config.yaml
n_layer: 12
d_model: 192
n_head: 6
n_kv_head: 1
head_dim: 32
d_mlp: 768
vocab_size: 2048
activation: "swiglu"
norm: "rmsnorm"
norm_place: "pre"
norm_eps: 1e-06
positions: "rope"
rope_base: 20900.0
rope_fraction: 1.0
qk_norm: false
attn_scale: 0.177
bias: "none"
tie_embeddings: false
parallel_block: false
init: "orth"
init_std_qkv: 0.035
init_std_o: 0.0434
init_std_up: 0.05
init_std_down: 0.05
optimizer: "muon_variant"
lr: 0.00929
beta1: 0.95
weight_decay: 0.0
lr_head: 0.00872
grad_clip: 2.0
warmup_steps: 200
schedule: "wsd"
decay_fraction: 1.0
decay_shape: "square"
final_lr_fraction: 0.05
batch_tokens: 131072
seq_len: 768
doc_mask: true
train_tokens: 447400000
steps: 3414
dataset: "wikipedia_en"
MLP neurons of a small language model. Each row is named by its layer, matrix (gate and up: input weights) and neuron, and shows model dimensions 80-175. Each number is 128 + 24 x the weight over its row's rms, rounded and kept within 0 to 255. A neuron's up and down rows have the sign that makes its largest values positive.
Before each neuron's rows, "fires after" lists the tokens most often just before its 100 highest values on Wikipedia text that the model never trained on. A number after a token or word is its count.

fires after: " v" 15, " sh" 11, " cap" 8, " f" 7, " Cap" 6, " st" 5
L2.gate255 [139 112 107  84 141 131  84 133 135  98 112 121 117 142 135 121 116  93 101 121 136 142 153 120 110  62 125 145 112 164 117  76 128 136 145 101 143 115 150 125 141 100 102 103 143 133 153 163 108  81 174 121 163 115 175 112 149 136 140 133 135 124 138 151 125 116 139 130 150  99 135 124 129 136 147 149 106  96 163 168 136 155 162 164 137 135 138 110  96 142  94 153 117 187  90 133]
L2.up255 [ 94 148 111  92 112 134 111 133 137 112 140 121 128 137 129 120 129 124 152 135 164 100 185 127 136 163 160  64 109 131 143  66 160 110 141 124  86  89 114 105 149 139  85 146 191 158 125 130 138 104 109 128 140 143 140 128 132 108 108 134 117 121 126 117 120 121 127  80 123 142 124 143 136 152 131 149 133 116 126 147  71 120 140 137 136 172 106  82 107 148 122 183 155 127 139 111]

fires after: " P" 25, " p" 23, " M" 17, "p" 7, "M" 7, " m" 6
L2.gate368 [107 154 136 148 115 107 155 116 146  90 128 139 100 122 127 110 127 147  79 115 138 127 156 157 151 147 133 146 175 111 167 133 137 135 131 156 110  98 143 141 155 121 181 127 106 133  90 145 130 119 129 104 129 121  79 157 120 127 136 158  73 106 123 117 141 151 138 103  96 112 111 104  85 125 179 146  97 132 140 171  75 130 129 146 134 105 119 149 103 156 146 140 125  87 152 117]
L2.up368 [ 90 163 129  87  80  78 114 148 103 107 145 105 106 139 136 139 122 109  96 120 121 154 153 131 128 166 122 124 177 151 155 161 113  97 156 192 121  94 140 148 140 152 109 138  88 122 101 107 120 121 102 150 123  96 109 137 112 108 148 120 141 134 122  95 139 126  93 132 117 122 104 124  93 129 163 126 108  98 133 132  70 135 115 132 137 148 117 137 131 133 150 152 154 136 137 139]

fires after: "0" 21, "ly" 12, " A" 5, "t" 5, " inter" 4, " sy" 4
L5.gate125 [ 94 153 163 109 130 130 121 131 107 114 105 131 102 133 116 102 109 108 118 131 127 154  86 118 139 147 136 128 108 185 115 154  93 103 146 150 115 100 122 122 144 105 137 114 160  87 107 134 102 130 126 119 161 155 111 102 148 119 160 117 121 143 141 136 122 133 136  79 115 149 126 122 151 110  98 148 148 134 124 147  60 143  69 111 137 126 147 142 120 116 159  83  60 137 108 179]
L5.up125 [148 131 105 124 127 131 136 128 112 102 167 132 142 123 135 138 168 139 102 141 176 165 153 150 108 122 129 130 114 134 165 115 128 169 118 113 155 213 160 151 156 128 132 110 120 127 170 111 123 101 152 120 107 151 153 137  90 129  86 133 133 127 142 110 170 104 142 154  98 124 153 117 111 141 159  96 147 120 112 143 175 138 151 145 155 131 114  81 110 124 106 170 119 131 161  93]

fires after: " F" 28, " f" 13, "F" 9, " M" 8, "f" 5, " m" 4
L2.gate573 [109 141 121 113 140 111 149 152 131 150 145 115 158 109 147 104 136  84 134 145 140 135 138 147 118  98 130 107 148 121 132  88 151 138  87 161 124 137 154 170 121  89 131 108 144 107 103  92 138 128 173 138 157 122 149  92  81 143 162 147 138 124 107 111  90 157 140 148 109 138 134 118 101 146  94 103  95 118 101 112 117 113  92 122  96 142 116 127 101 141 115 117 154 115 117  97]
L2.up573 [161 180  97  85 149 127 164 149  87 166  96 123 160 159 126 140 131 162 119 182 136 108 140 130 120 142 132 141  97 126 127 154 145 108 109 100 128 108  99 105 122 182 116 129 182 158 117 140 146 118 137  96 174  84 166 131 122 119 118 121 112  97 109 129 103 140 120 114 142 134  97 114 142 132  99 198 104 147 107 119 112 106 147 112 133 175 118 153 129 130 174 137 105 161 149 139]

fires after: " " 28, "\n" 20, "-" 10, " (" 8, " C" 7, " P" 5
L7.gate180 [168 137 129 109 170 112 128 111 145 127 144 122 165 139 120 126 137 125  78 113  94 123 164 154  79 121 149  83  94 149  61 150 136  95  87 142 172 136 123 166 120 149 100 135  98  92 100 125 149  85 136 144 173 103 137 132 113 128  87 177  81  85 158  97 115 134 158 146 101 149 120 129 107 116 122 134 130 119 131 121 144 115 159 152 110 106 120 144 169 138 141 163  99 141 124 168]
L7.up180 [ 96 108 103 136 136 113 167 135  86 118  92 137 158  98 125 126 132  98 117 142 100 157  46  93 136 156 121 160 146 186  88 144 128 117  90 127 121 140  82 152 114 124 144 131 146  96 100 113 167  96 131 154 141 132 154 176 113 140 111  74 112 151 101  98 143 139 114 129 140 165 164 118 118 106 154 116 110  96 102 139 164 127 140 160  98 159 151 121 130 116 153 124 126 124 156 148]

fires after: " his" 20, "1" 20, "s" 7, " her" 6, " child" 4, " " 4
L8.gate270 [159 127  99 139 146  83  84 115 135 134 135  74  96 114 135 127 118 147 117 100 123 126 149 106  95 118 191 129 121 138  93 105 102 105 108 110 142 133 151 142 121 142 145 137 158 135 160 134  79 127 111 132 119 125 126 128  97 129  99  79 126 132  97 112 127 141 136 136 168 172 176 100 122  98 132 149 113 122  95 135 111  96 139  97 148 115 145  89 155 169 147  88 123 133  91 138]
L8.up270 [117 120 133  97 130 126 116 133 126 144 173 143 176 149  93 120 151 130 120 124 125 147 111 115 136 137 151 159 139  91 104 133 136 117 155 117 134 160 121 115 135 103 139 139 119 133 125 148 118 105 134 129 130 112 101 157 136 136 168 105 137 123 150  88 136 120 144 117 120 153 115 135 155 101 145 165 139 121 147 121 126 149 102  76 154 160 122 102 105 134 116  91 177 100  99 122]

fires after: " p" 21, "1" 17, " cons" 6, "0" 5, "ag" 4, "G" 4
L3.gate244 [130 122  86  94 127 120 129 135 129 138 123 139  92 135 109 137 117 116 100 128 160 132 143 138 124 107 150 159 109 155 130 113 106 139 149 121 160 140 149 125 139 121 132 189 138 148 128 128 143 110 151 112 113 136 115 117 132 104 118 153 129 165  65 119 116 150  84 106 133 155 126 115 136 103  91 168  98 130  86 161 115 173 115 135 111 113 126 122  96 131 138 116 101 148 177 143]
L3.up244 [165 104 101 105 115 125 107  90 137 148 105 139 104 134 117 117 122 131 158 135 142 127 128 136 157 169  96 113 129 133 112 133  86 125  95 164 106 182  83  88 121  72  98 118  95 127 125 137 120 136 118 157 154  96  94 133 118 125 126 146 143 134 108 121 172 119  98  94 148 155 150 144 153 160  89 140 123 144 129 149 167 133 132 150 149 140 144 122  76 154 155 164  90  95 137 101]

fires after: " comp" 23, "itt" 10, " th" 7, "B" 5, " Th" 4, "b" 4
L2.gate597 [136 125 121 100 185 161 154 109  99 153 107 153 125 140 146 123 138 101 111 122 108 168 133 125 104 108 164 125 120 102 113 144 148 149 147 144 135  87 110 119 153 144  73 158 112 134 119 141 130 129  86  92 167 140 114 116 124 116  98 127 104 115  88 116 171  95 142 109  95 118 115 147 121 123 124 107  91 105 133 110 119 147 150 136  82 144 154 116 119 138 155 153 134 127 143 103]
L2.up597 [111 131 162 126  82 147 180 132 123 150 140 113 133  97 138  81 132 123 135 129 133 157 124 119 150 114 154 149 184 126 118 160 140 154  90 121 174  98 157  83 101 142 152 104 173 113 140 130 111  72  76 102 118 146 158 142 118 129 122 154 129 135 145 118 128 138 125 118  69 151 115 108 139 154 132 140 113 121 135 105 145  84 104 173 146 148 101 137 161 142 101 118 124 108 152 145]

fires after: " " 94, "1" 5
L8.gate652 [148 124 134 130 144 134 149 131 133 139 123 128 118  99 126  96 116 122 135  94 133 167 106 130 161 165 150 126 125 151 115 127 127  98 114  75 151 120 123 148 127  88  93 110  95  72 104 140 134 135 118 165 167 151 172 119  77 140 115 101  99 168  74 125  84 131 179 142 164 126  97 111 126 120 132 175 149 136 147 137 120  99 142 138 137 104 140 151 142 125 124 149 125 117 137 127]
L8.up652 [ 85 169 128 118 141 123  93 122 132 146  96 138 140  89  91 115 111 107  90 118 125 129  96 102 124 121 173 190 126 128 103 167 134 150 158 162  90 103 103 154 123 162 129 144 118 113 117  98 104 104  82 129 108 151  87 137 140 172 119 151 122 123 158 143 176 115 147  91 132 154 147 148 153 141 141 112 138 107 114 140 156 105 126  95 107 168 118 131 121 125 165 140 121 111 117 128]

fires after: " " 52, " |" 14, "im" 7, "ir" 6, "am" 5
L5.gate387 [123 109 123  91  81 150 101 149 139 132 123  99 146 169  95 186 118 109 134 146 119 126  95 166  79 161 128 119 151 150 151 102 120 102 140 126  99 105 116 101 144 169 126 129 142 151 172  70 131 135  90  86 130 119  89 121 117 117 134 106 112  98 147 100 115 104 151 117 126 119 139 151 141 122 185  87 148  90 124  96 115 125 132 122 103 114 135 134 121 136 147  64 146 138 113 133]
L5.up387 [150 150 111 178 140  92 152 123 140  79 164 158 145  92  93 136 120 137 182 117 152 103 146  89 157 132 109  88 135 126 154 131 146 149 117  95 148  89 146 154 117 129 169 153 169 141 124 158 137 122 122 161 108 108 126 160  68 125 177 118 176  87 136 149 134 112 112 102 150 104 149 122  84 117 118 181 150 159 139 138 130 126 164 166 135 160 132 134 117 118 102 143 151 163 138 136]

fires after: " t" 13, " f" 11, " v" 10, " F" 8, "M" 7, " qu" 7
L3.gate442 [147  81 126 137 182 131 132 118 146 141 133 125 164  87 162 127 144 159 133 125 118 112 182  97 138 126 154 153 128 125 117  99  98  94 157 131 139 100 122 102 153 130  97  72 134 126 148 135 112 208 138 131 126 126  84 142 135 141 128 144 123 116 125 119 147 123 127 116 119 180 140 160 143 130  88  82 126 133 121 150 142 133  86 166 111 158 170 149 130  74 172 123 100 139 108 115]
L3.up442 [171 116 130 121 102 110 129 109  96 172 162 110 140 102 121 107 137 169 105 115 123 109 114 111 163 162 118 114 140 147 142 127 107 114 162 146 173 118 130 149 101 140 158 102 142 127 124 109 111 110 123  88 151 120 101 151 140 139 133 167 115 152 143 111 119 108 131 147 123 155 145 146 118 123  97 144  80  90 128 133 118 159  96 148 132 140 177 120 124 142 167 101  88  99 149  96]

fires after: " A" 24, " f" 13, "et" 10, " r" 7, "a" 7, " T" 5
L2.gate307 [117  97 130 152 118 131 129 104 139  87 116  88 125 146 120 127 134 170 169 123  98 139 116  68 131 153 103 109 121 161 110 126 145 165 126 116 172 124 128 154 157 153 111 119 153  98 165 119  84 126 160 151 116 147 146 146 139 112 132  80 130 164 104 144 115 156 144  88  81  91 113 119 118 160 134 129 131 162 165 150 108 108 166 169 123  96 127 155 125 119  94 183 124 129 134  91]
L2.up307 [168 130 131 150  77 121  96 158 120 119  92 136  75 135  87 125 118 147 143 143 138 145 106 124 126 119 117 117  93 172 121 141 137 105 125 156 160 127 132 158 139 106 123 119 158 110 108  64 126 100 149 144 121 164 159 129 134 117 173 109 131 122 163 132 127 164 183 130 139 156 176  61 168 145 100 114 118 175 128 108 104  88 164 184 113 148 145 131 171  94 126 197 106 127 159 111]

fires after: " (" 16, " " 13, "m" 13, " km" 12, " mi" 10, " ft" 8
L5.gate217 [119 150 117 140 119  97 122 103 121 135 136 136 131 139 139  99 145 102 131 116 140 131 108 131  99 117 126 145 107 151 142 101 117 212 113 147 105 160 162 117 111 153 127 106 144 115 112 105 106 135  90 116 127 136 131  93 114 157 129 130 149 157 147 151 130 114 107 119 117 118 186 175 135 116 137 116 113 150 144 129 127 159 105 126 150 115 127 144 116 133 110 106 173 119 120 148]
L5.up217 [149 168 101 128 143 128 162 139 126 125 108 135 114 165 132 139 124 113 151 154 106 161 132  91 167 102 166 109 125 134 135 137 129 143 157 160  93 116 141 144 184 116 122 112 144 141 165  98 136 128 150 124  84 117 154  74  90 114 152 149 161 144 130 108 106 111 122 149  72 133 160 152  83 127 101  93 148 112 154 161 123 154 117 109 118 126 139 128 122 109 103 132 138 118 101 155]

fires after: "\n\n" 22, " \"" 8, " requ" 8, "-" 6, " Mc" 5, "==" 5
L2.gate226 [ 93 115 135  95 106 115 133  85 123 174 135 116 118 126 133 167 163 172 110 137  98 140 151  78 140 128  80 160 138 166 127 164 114  93 132 136 105 167 160 103 131 126 155 134  93 138 151 163 162 135 123 110 132 102 140 101 136  80 116  90  99 163 131 102 135 134 159 152  73 137 134 172 122 127 176 132 106 126 110 131 103  71 173 139 117 109 129 103 104 127 128 117 160 131 121 106]
L2.up226 [114 109 143 146 108 156 154 142 121 191 125 107 117 109 122 123 104 141 136 143  98 118 124 116 118 185  95 101 106 119  92 133 110  99 103 128 139  98 155 146 124  68 140 135 132 126 112 155 127 104 110 104 105  92 109 142 176  74 125 133 145 140 146 139 105 148 123 100 116 139 146 166 147 166 135 112 188 121  96 111 115  89 124 140 153 123  98  85  87 121 125 122 165 165 139 117]

fires after: "–" 23, " work" 16, "," 14, "-" 10, " |" 7
L5.gate150 [104 139 148  87 137  95 109 117 121  90 117 147 130 107 141 118 149 113 126 124 150 138 168  98 104 130 130 137 132 130 144 101 108 109  89 128 112 214 100 131  97 151 132 113 112 129 110 107 115 129 125 154  94 112 124 152  99  97 132 149 130 110 102 124 145 119 139 116 126 125 101 122  99 116 118 113 100  84 138 130 131 166 161 141 110 106  97 104 135 134 161 128 140 111 130 133]
L5.up150 [ 81  81 163 161 147 152 118 121 131 128 127 156 126 115 124 108 140 143 116 157 125 151 119 171 139 110 142 124 127 128 145 140 134 115 154 134 169 120 135 109 109  67 149 156  98  55  69 137 111 134 115 178 102 136 131 123 120 126 127 100  97 114 111 142 104 124  99 165 142 118 152 126 117 103 149 145 133 113 120 147 149 131 132 141  75 147 124 161 127 169  99  89 130  90 148 121]

fires after: "," 34, " ." 16, "1" 15
L7.gate561 [126  79 105 109 120 110 120 155 110 116 151 121 106 129  90 121 122 129 107 136 113 144 150 125 106 118 157 148 145 146 122  80 135 112 115 149 131 127 116 169 133  98 143 130 139 124 132 110 127 109  91 124 135 141 129 129 163 140 151 124 133 147  84 159 122  98 104 174 114 135  82 150 156  99 140 147 101 135 149 133 141 129 110  80 111 101 167 101 103 163 140 121  97 139 148 146]
L7.up561 [150 140 157 134 159  94 142 130 133  84 137 131 125 155 109  87 101 166 135  83 113 125  93 117 184 154 134 153 116 139  79 128 103 120 120 170 105 112 105 164 125  92 126 113  99 134 156 147 114 114 135 127 112 152 102 144 141 124 137  98 108 132 124 135 179 122 155 123 131 129 165 127 133 122 146 130 146  83 142  90 143 105 124 102 118 101 104 163 117 108 166 121 166 126 153 127]

fires after: " s" 19, " S" 16, "==" 12, "===" 8, " Z" 7, " p" 5
L2.gate486 [148 163 138 176 146 113  91 153 146 120 133 131 116 125 129 161 147 163 132 139 162 150 110 138 153 139 131 172  99 155 119 149 109 124 119 153 150  89 110 130 118  89 136 157 129 130 133 132 124 174 144 120 152 110 122 143 133 132 158  88 161 123 117 143 102 139 108  94 149 139  99 184 125 118 122 122 107 177 139 127 135 158 149 124 161 111 125 152 190 163 138 136  90 143 146 132]
L2.up486 [114 135 143 121 175 143 136 159 166  97  93 130 153 120 143 106 147 140 128  87 131 167 122 141 142 104 139 169 136 183 147 111 161 172 120 105 144 118 108 143 141  89 173 110 124 130 109 131 149 117 148 127 118 142 141 136 116 122 129 135 206 153 135 118 132 149 113  87 128 125 111 134  97 130  92 146 138 121 136 153 159 120 160 154 146 114 112  84 107 156 177 104  98  82 136 121]

fires after: " f" 28, " F" 19, " R" 16, "A" 7, " A" 4, " g" 4
L2.gate144 [114 130 131 144 131 129 119 121 108 131 126 161 120 137 101 114 132  98 144 115 126 130 128 135 113 116 112 124 124 115 136 128  99 114 132 132 141 117 138 162 150 119 104  88 172  96 164  99 127 157 160 183 116 107 100 109  86 110 122  83 125 142 108 159 116 175 154 144  96  92 133 173 142 116 101 123  93  89 127  90 127 155 132 114 161 136 125 149 140 175 124 165  82 106 139  77]
L2.up144 [101 140 135  90 118 122 180 156  90  85 121 139 112 142 118 101 119 134  99 140 102 136  83 104 138 150 169 134 126 134 140 141 135  81 151 143 112 133 155 120 113  85 128 140 177 117 134 145  99 129 142 108 133 111 113 134 137 109  83  87 151 106 182  96 122 174 171 106 137 162 130 135 152 128 147 155 123 117 115  89 117  57 145  85 139 124 148 122 156 143 120 147 152 111 137 132]

fires after: " t" 44, " f" 15, " T" 11, " to" 8, " rec" 6
L2.gate576 [134 131 120 136 162 186 104 134 168 117 122 123 127 168 143 178 132 123 148  71 129 147 122  98 138 108 149 117 134 166 111 129 101 132 143 154 143 143 117 157 141 133  80 117 121 108 133 104 129 137 118 171 138  94 155 180  88 146  87 106  89 108 148 138 114 118 132 106 117 161 137 164 137  98  76 132  71  84 139 137 127 105 120 137 124 172 138 134 155  59 168 113  69 115 158  95]
L2.up576 [164 160 118 141 145 127 132 139 113 121 109 144 150 116 125 146 101 109  98 148 103  82  84 127 147 133 106 139 115 139 104 154 150  95 152 134 133 117 134 153 139 141 123 166 107 134 148 127 106 122 133 113 113 122  67 168 154 149 183 106 141 154 132 132 162 143  93 118 148 139 125 151  88 113 129 152  87 151 128  91  91 153 119 120 169 154 164 173 108 105 120 125 122 151 138 119]

fires after: "'" 26, "e" 12, "im" 11, " Val" 7, "s" 5, "ir" 4
L2.gate506 [ 97 102 142 110  77 102 118 138 147 117 117 114 117 124  78 150 100 174 189 162 145 128 105 169 124 114 117 145 134 103 122 126 164 118 131 101 127 127 114 105 134 114 101 138 109 143 136 116 146 153  79 121 134  87 117 121 119 103 171 165 132  92 133 151 141 131 126 140 100 124 151 118 152 103 140 116 177 128 109 105 119 117 146 173 111  91 118 126 128 150  87 165 163  71 128 106]
L2.up506 [130 125 104 158 118 177 154  97 117 146 142 137 124 110 138 152 112 117 129 160 146 131 147 111 177 112 104 146 114 149 107 113 104 112 117 175 112 104 118 128 150 143 138 135 103  66 144 111 133 117 166 103  92 101 149 157 122 137 163 134  84 145  92 103 145 142  88 156 107  89 132  73  87 128 113 160 171 171 114 141 131 110 114 141 151 129 115 144 133 154 135 180 123 123  85 139]

fires after: " |" 38, "," 7, ":" 7, " and" 6, " of" 4
L8.gate419 [137 123 142  93 169 109 113 187  77  78  94 127 153 124 143 138 131 159  98  97 173  84 153 101  92 139 147 144 109  94 135 131 155 154 140 166  92 174  60 139 143 114 141 108 123 124 135 154 133  86 169 132 151 107 146 105 128 144 183 126 119 119 134 160 113 147  87 127  79 116 125 141 143 119  88 124 119 142 129 133 144 145 179 113 118 174 134 156 144 135 137 105 132 122 117 139]
L8.up419 [105 142 160 121 134 147 140 155  89 134 134 142 144 136 113  91 112 106 126 106 154 122 156  95 132 125 138 181 172 127  85 131 155 145 116 135 142  74  67 119 157 118  94 145  70 121 138 147 115  90 111 125 112 101 156  79 156 109 121 110 103 108 117 129 113 117  97 145 112 123 152 185 128  91 124 122 125 129 111 151 116 111 139 130 133 148 103 160 125 178 130 133 140  97 151 151]

fires after: " the" 30, " in" 18, " w" 10, " at" 10, " e" 6, " h" 4
L5.gate338 [144 118 120 103 152  95  95  82 119 114 158 128 144  62 112 108 144  48 107 111 152 115 146 108 100 151  96 143  93 136 169 100 169 151 148 119 150 135 126 142 127 169 147 158 118 119 139 139 149 149 151 167 132 126 120 167 149 101  94 161 121 125 140 108 129 126 113 107 111 107 140 139  78 124 132 135 131 140  92 122  81  84 144 127 134 168 142  96 114 165 101 169 133 144 109 138]
L5.up338 [122 150 142  82 121 123 150 108 123  89 144 140 141 123 122 126 126  96  80 131 147 143 127 106 131 116 122 144 124 124 149 122 127 168 133 156 136 155 129 117 115 117 141 101  73 158 148 112 150 137 120 146 108 101 147 143 157 146 169 160 113 119 133 126 175  88 187 128 108 101 122  86 149 110 169 115 100 143 107 155 144  96 131  74  99 131 149  87 170 139  94 176 153 147  96 138]

fires after: " |" 19, "0" 15, "ed" 11, "|" 6, "-" 5, ":" 4
L5.gate23 [151 155 132 133 123 164 155 128 138 146  77  81 143 128 123 130 106 138 114  98 159 147 154 118  95  88  98 143 102 150 107 101 119 140 160 146 138 135 106 186 108 112 127 113 125 144 123  92  96  80 116 155  90  96 155  97 117 174 143 148 138 132 119 114 137 167 140  93 151 145  94 127 132  76 133 137 103 106 134 114 102 127 166 158 152 131 127 143 125 143 159 128 150 144  95 131]
L5.up23 [120 151 150 158 116 139 162  96 177 164 147 191 154 141 141  94 128 120 152 112 144 121  76 117 132 161 147 128 140 119 143 122 111 137 124 139 184  82 103 122 109 136 123 144 115  97  68 138 145 155 124 181 127  92 120 137  73 142 138 121 149 130  71  89 144 113 182 110 134 147 140 118 123 108 164 124 158 150 195 135  97 125  99 138  99 160  96 153  91 138  96 104 105 115 158 138]

fires after: " p" 22, " W" 13, " Sch" 6, " st" 6, " f" 6
L2.gate526 [143 141 158 113 116 134 120 171 105 135 146  61 145  89 128  94 123 103  79 139 127 130 150 130 114 117 141 135 171 161 135 121 146  83 126 160 128 107  83 133 104 144 133 161 124 152 158 167 181 104 162 172 131 102 138 130 126 152 132 148 135 119 141 131  77 100 100 101 108 106 106 118 129 153 152 107 113 102 109 128  95 142 164 150 160 115 179 147 102 151 122 116 148 137 122 112]
L2.up526 [163 151 100 108  93 110  95 104 134 147 131 142 155 108 167 117 141 138 129 108 151 109 150 106 102  73 178 156 116 126 119  86 106 128 171 181 110 161  69 133 160 140 120 134 133 139 157 147 126 110 154 150 135 114 141 139 116 149 127 148  88 105 163 136 138  95 160 119 139 121  95 160 136 145 118 153 151 134 164 107 137 100 170  83 170 139 127  87 122 117 154 128  83 140 176 150]

fires after: " A" 13, " R" 13, " O" 10, " f" 10, " for" 8, " F" 5
L3.gate420 [163 138 108 103 103 174 149 154 108 122 124 128 110 143  88 116  68 108 109 140 107 183 134  93 110  82 158 135 118 125 125 137 146  83 135 158 144 135 133 136 153 148 132 109 179 118 144 143 117  83 155 144  87 142 143 157  98 127 107 128 109  95 134 119 142 138 177 125  97 149 141 119 121 138 189 130 137 114 108 100 144 125 155 125 153 172 148 111 162 138 182 163 114 164 142 151]
L3.up420 [130 190 110 129 137 124 109 138 154 116 108 118  80 111 112 169 121 133 165 119 142 131 127 100 118 135 113 149 133 124 164 117 147 168 139 122 204 119 126  85 125  96 124 116 156 123 129 122 157 157 135 122 137 109  60 149 137 110 113 105 114 117 122 121 147 139 179  63 151 136 122 147  93 109 142 117 147 114 127 109 124  80 153  79 139 140  92 136 135 106 151 176 119 119 136 152]

fires after: "p" 13, " P" 13, "ep" 11, "c" 10, "i" 7
L2.gate169 [ 90 183 102 140 152 139 117 128 152  79 114 118 149 130 128 133 140 152 134 125 121 160 117 146  93 133 139 105 153 150 178 157 115 160 101 120 161 101 117 152 100 105 134 114 107  95 112 127 164 161 124 143 113 113 127 124 132 103 162 112 121 173 110 130 111 125 128 162  99 128 139 119 110 191 159  98 136  76 137 164 143 126 147 174 124 135 132 161 123 166 110 137 124  87 162 141]
L2.up169 [141 129 112 135  96 131 102 151 159 146 142 108 126 147 113 159 121 111 119 151 142 134 145 119 121 169  93 143 136 118 137 158 105 123 109 100 111 116 142 136 120 170  91 111 123 135  80 158 126 142  66 137 142 190 101 128 115 164 134 179 101 136 209 117 136 144 137 141 113 138 140 152  86 104 110 123 106 104 118 123  78 105  89 163  81 131 104 141 143 111  86 148 118 118 150 118]

fires after: " " 25, " |" 17, " s" 4, " gr" 4
L7.gate755 [144 169 135 149 154 116 143  84 161 103 115 119 150 166  82  83 121  85 120 138  95 117 126 148 126 113 117 146  99 136 176  86 137 118 131 128 111 142 145 129 162  83 142 123 114 139  78  89 152 130 129 145 133 158 141 112 147 166 108  90 163 129 149 116 136  94 155 162 125 115 124 106 124 167 137 155 132  86  84 138  73 122  90  86 128 115 133 162 121 167  83 130 115 165 113 146]
L7.up755 [151 116 120 119 156 142 135 119 137 157 101 155 132 124 145 112 146 164 114 128 146 123 131  98 163 107  81 121 130 152 195 110 143  86 169  98  80 163  98 154 141 125 134 142 149 149 119 114 125  53 148 155 100 103 159 114 152 156 135  95 153 125 140 114 138  91 113 166 123  85 121 118 128 107 154 173 136 113 104 156 159 130  96 113 116 124 162 146 141 165 134 118 107 130 133 136]

fires after: " " 88
L8.gate285 [ 53 104 116 106 134 143 128 120 152 136 134 100 134 148 163 132 110 136 118 142 110 122 121 159 162 118 146  97 100 148 156 147 124  80 145  84 116 128 132 157 139 118 132 143 118  84 113 124 143 137 142 161 132 158  73 108  83 179 119 144 130  81 125 152  93 164 151 157 101 142 110 147 140 118 119 100 150 121 127 104 133  73 149 188 106  60 148 168 103 113 151 105 110 137 150 118]
L8.up285 [145 176 124 104 110 136 142 167 110 109 163 121 140 153 109 129 141 129 146  80 107 158  81 154 116 161 117 170 131 146 156 110  90 106 105 139 111 125 155 159 162  99 112 168 138  91 112 114  87 132  91 154 139 175 141 154  73 120 157 157 122 132 141 147 156 146 142  96 182 138 127 121 158 140 118 127 162 145 110 132 129 110 160 142 123 134 166 102 102 116 120 151 149 141 121 158]

fires after: " M" 32, " m" 17, " Mar" 12, " f" 9, "M" 7, " Sup" 4
L2.gate721 [110 113 130 127 168 106 119 110 123 101 104 186 119 121 131 114  95 127  96 142 107 152 101 133 144 123 125 153 122 169 177 120 145 123 164 131 112 139  98 177 129 149 109 118 122 100 129 153  94 124 125 146  77 121 118 167 130 145  88 153 107 125  85 105 149 138 128 154 149  62 143 145 132  98 135  98 120 146  99 165  94 108 155 176 124 108 115 109 154 109 125  94 128 131 160 122]
L2.up721 [124 141 127  77  87  82 149 150  94 143 177 155 149 130 118 110 116 133 149  87  89 131 134 142 144 121  88  99 161 139 112 114 172 124  75 168 113 124 124 161 139 123 136 173 125 138 122 115 137 130  90 148 152 108 143  80 121 151 199 123 133 151 125  95 120 124 126 121  91 127  92 129 137 112 121 137 120  86  95 160  88 135 105  81  97 139 120 145 150 109 105 130 172 126 122 140]

fires after: " f" 30, " F" 16, "f" 15, " c" 6, "F" 5, " rec" 4
L2.gate186 [161 151 135 107 102 150 117 107 120 130 136 127 130 114 140 122 138 137 129 123 192 114 129 156 103 157 144 106 128 141 119 115 100 116  84 101 165  95 173 156  80 122 158 124 101 143 148 159  70 141 130 126 115  75 112 133 107 171 127  58 132 123 161 110 135 127 121 109 114 132 149  96 158 128 123 127 140  87 110 157 170  60  76 111 142 130 119  96 118 148 124 133 131 114 110 107]
L2.up186 [160 125  90 108 123 120 162 159 145 136 138 113 142 108 114 102 137 148 118  92 120 144 127  84 127 147 150 146 173 137  99 126 149 109 108 104 149 111 119 159  90 137 110 113 141 166 174 132 120 139 148 125 117  92 147 146 132 141 117  48 141 128 123 116 105 144 154 100 119 123 136 131 128  99 145 135  94 103 135 101  76  96 141 120 149 168 147 127 165 109 199 109 125  75 138 114]

fires after: "," 43, "z" 10, " wh" 6, "emb" 4
L3.gate422 [111  91 116 130 121 117 146 149 104 135 119  95 128 122 112 115 114 138  93 105 149 177  78 107 135 143 134  90 126 139  73  98 157  86 125 115 129 125 138 146 145 112 144 118 130 115 100  92 141 156 123 100 114  83 174 144 140 136 142 126 158 148 107 126 117 141 126 164 160 140  76 161 134 147 116 150 127 149 136  88  94 115 116 105 158 151 200 137 111 114  75 133 150 127 158 141]
L3.up422 [136 107 112 129 168 153 124 148  89 161 107 153 123  86 156 121 131 136 112 121 138 100 118 104 117 133 123 115 111 130  99 165 108  95 126 148 152 116 110 118 131 139 128 131 120 102 122 125 121 105 122 119 151 111 101  98 162 119 145 166 127 149 135 129 134 127  87 117 164 150 150 130 119 137 136 116 133 127  80  83 138 174 154 118 146 136 120 137  71 139 161 137 132 160 168 102]

fires after: " (" 27, "\n\n" 25, "-" 17, "\n" 15, " \"" 6, "===" 5
L2.gate539 [139 164 133 112 102  99 113  89 118 120 130  88 108 140 135 167 140 123 113 144 120 133 129  90 165 113  90 111 154 137 124 112 128 148 168 145 130 138 147 183 151 147 152 130 120 147  62 155 127  92 118 113 125 146 116 105 179 143 141  90 124 117 124  78  95 102 146 111 110 149 161 152 118 114 135 119 129 132 147 170 111  75 152 108  99 172 120 135 126  97 107  87 126 149 162 111]
L2.up539 [ 73  60 139 126 106 134 151 129 158  92 111 151  78 156 123 127 126 113  90 161 132  93 123 108 142 124  74 172  88 168 107 152 126 111 141 126 117 138 135 137 164 132 134 110  85 118 122 135 117 108 121 152 128 111 163  67 146  92 109 153 154 109  94  92 145 111 117 160 151  96 155 116 130 128 108 124 137  92 155 148 127 118 154 145 134 170 127 143 132 142  75 148 150 142 138 127]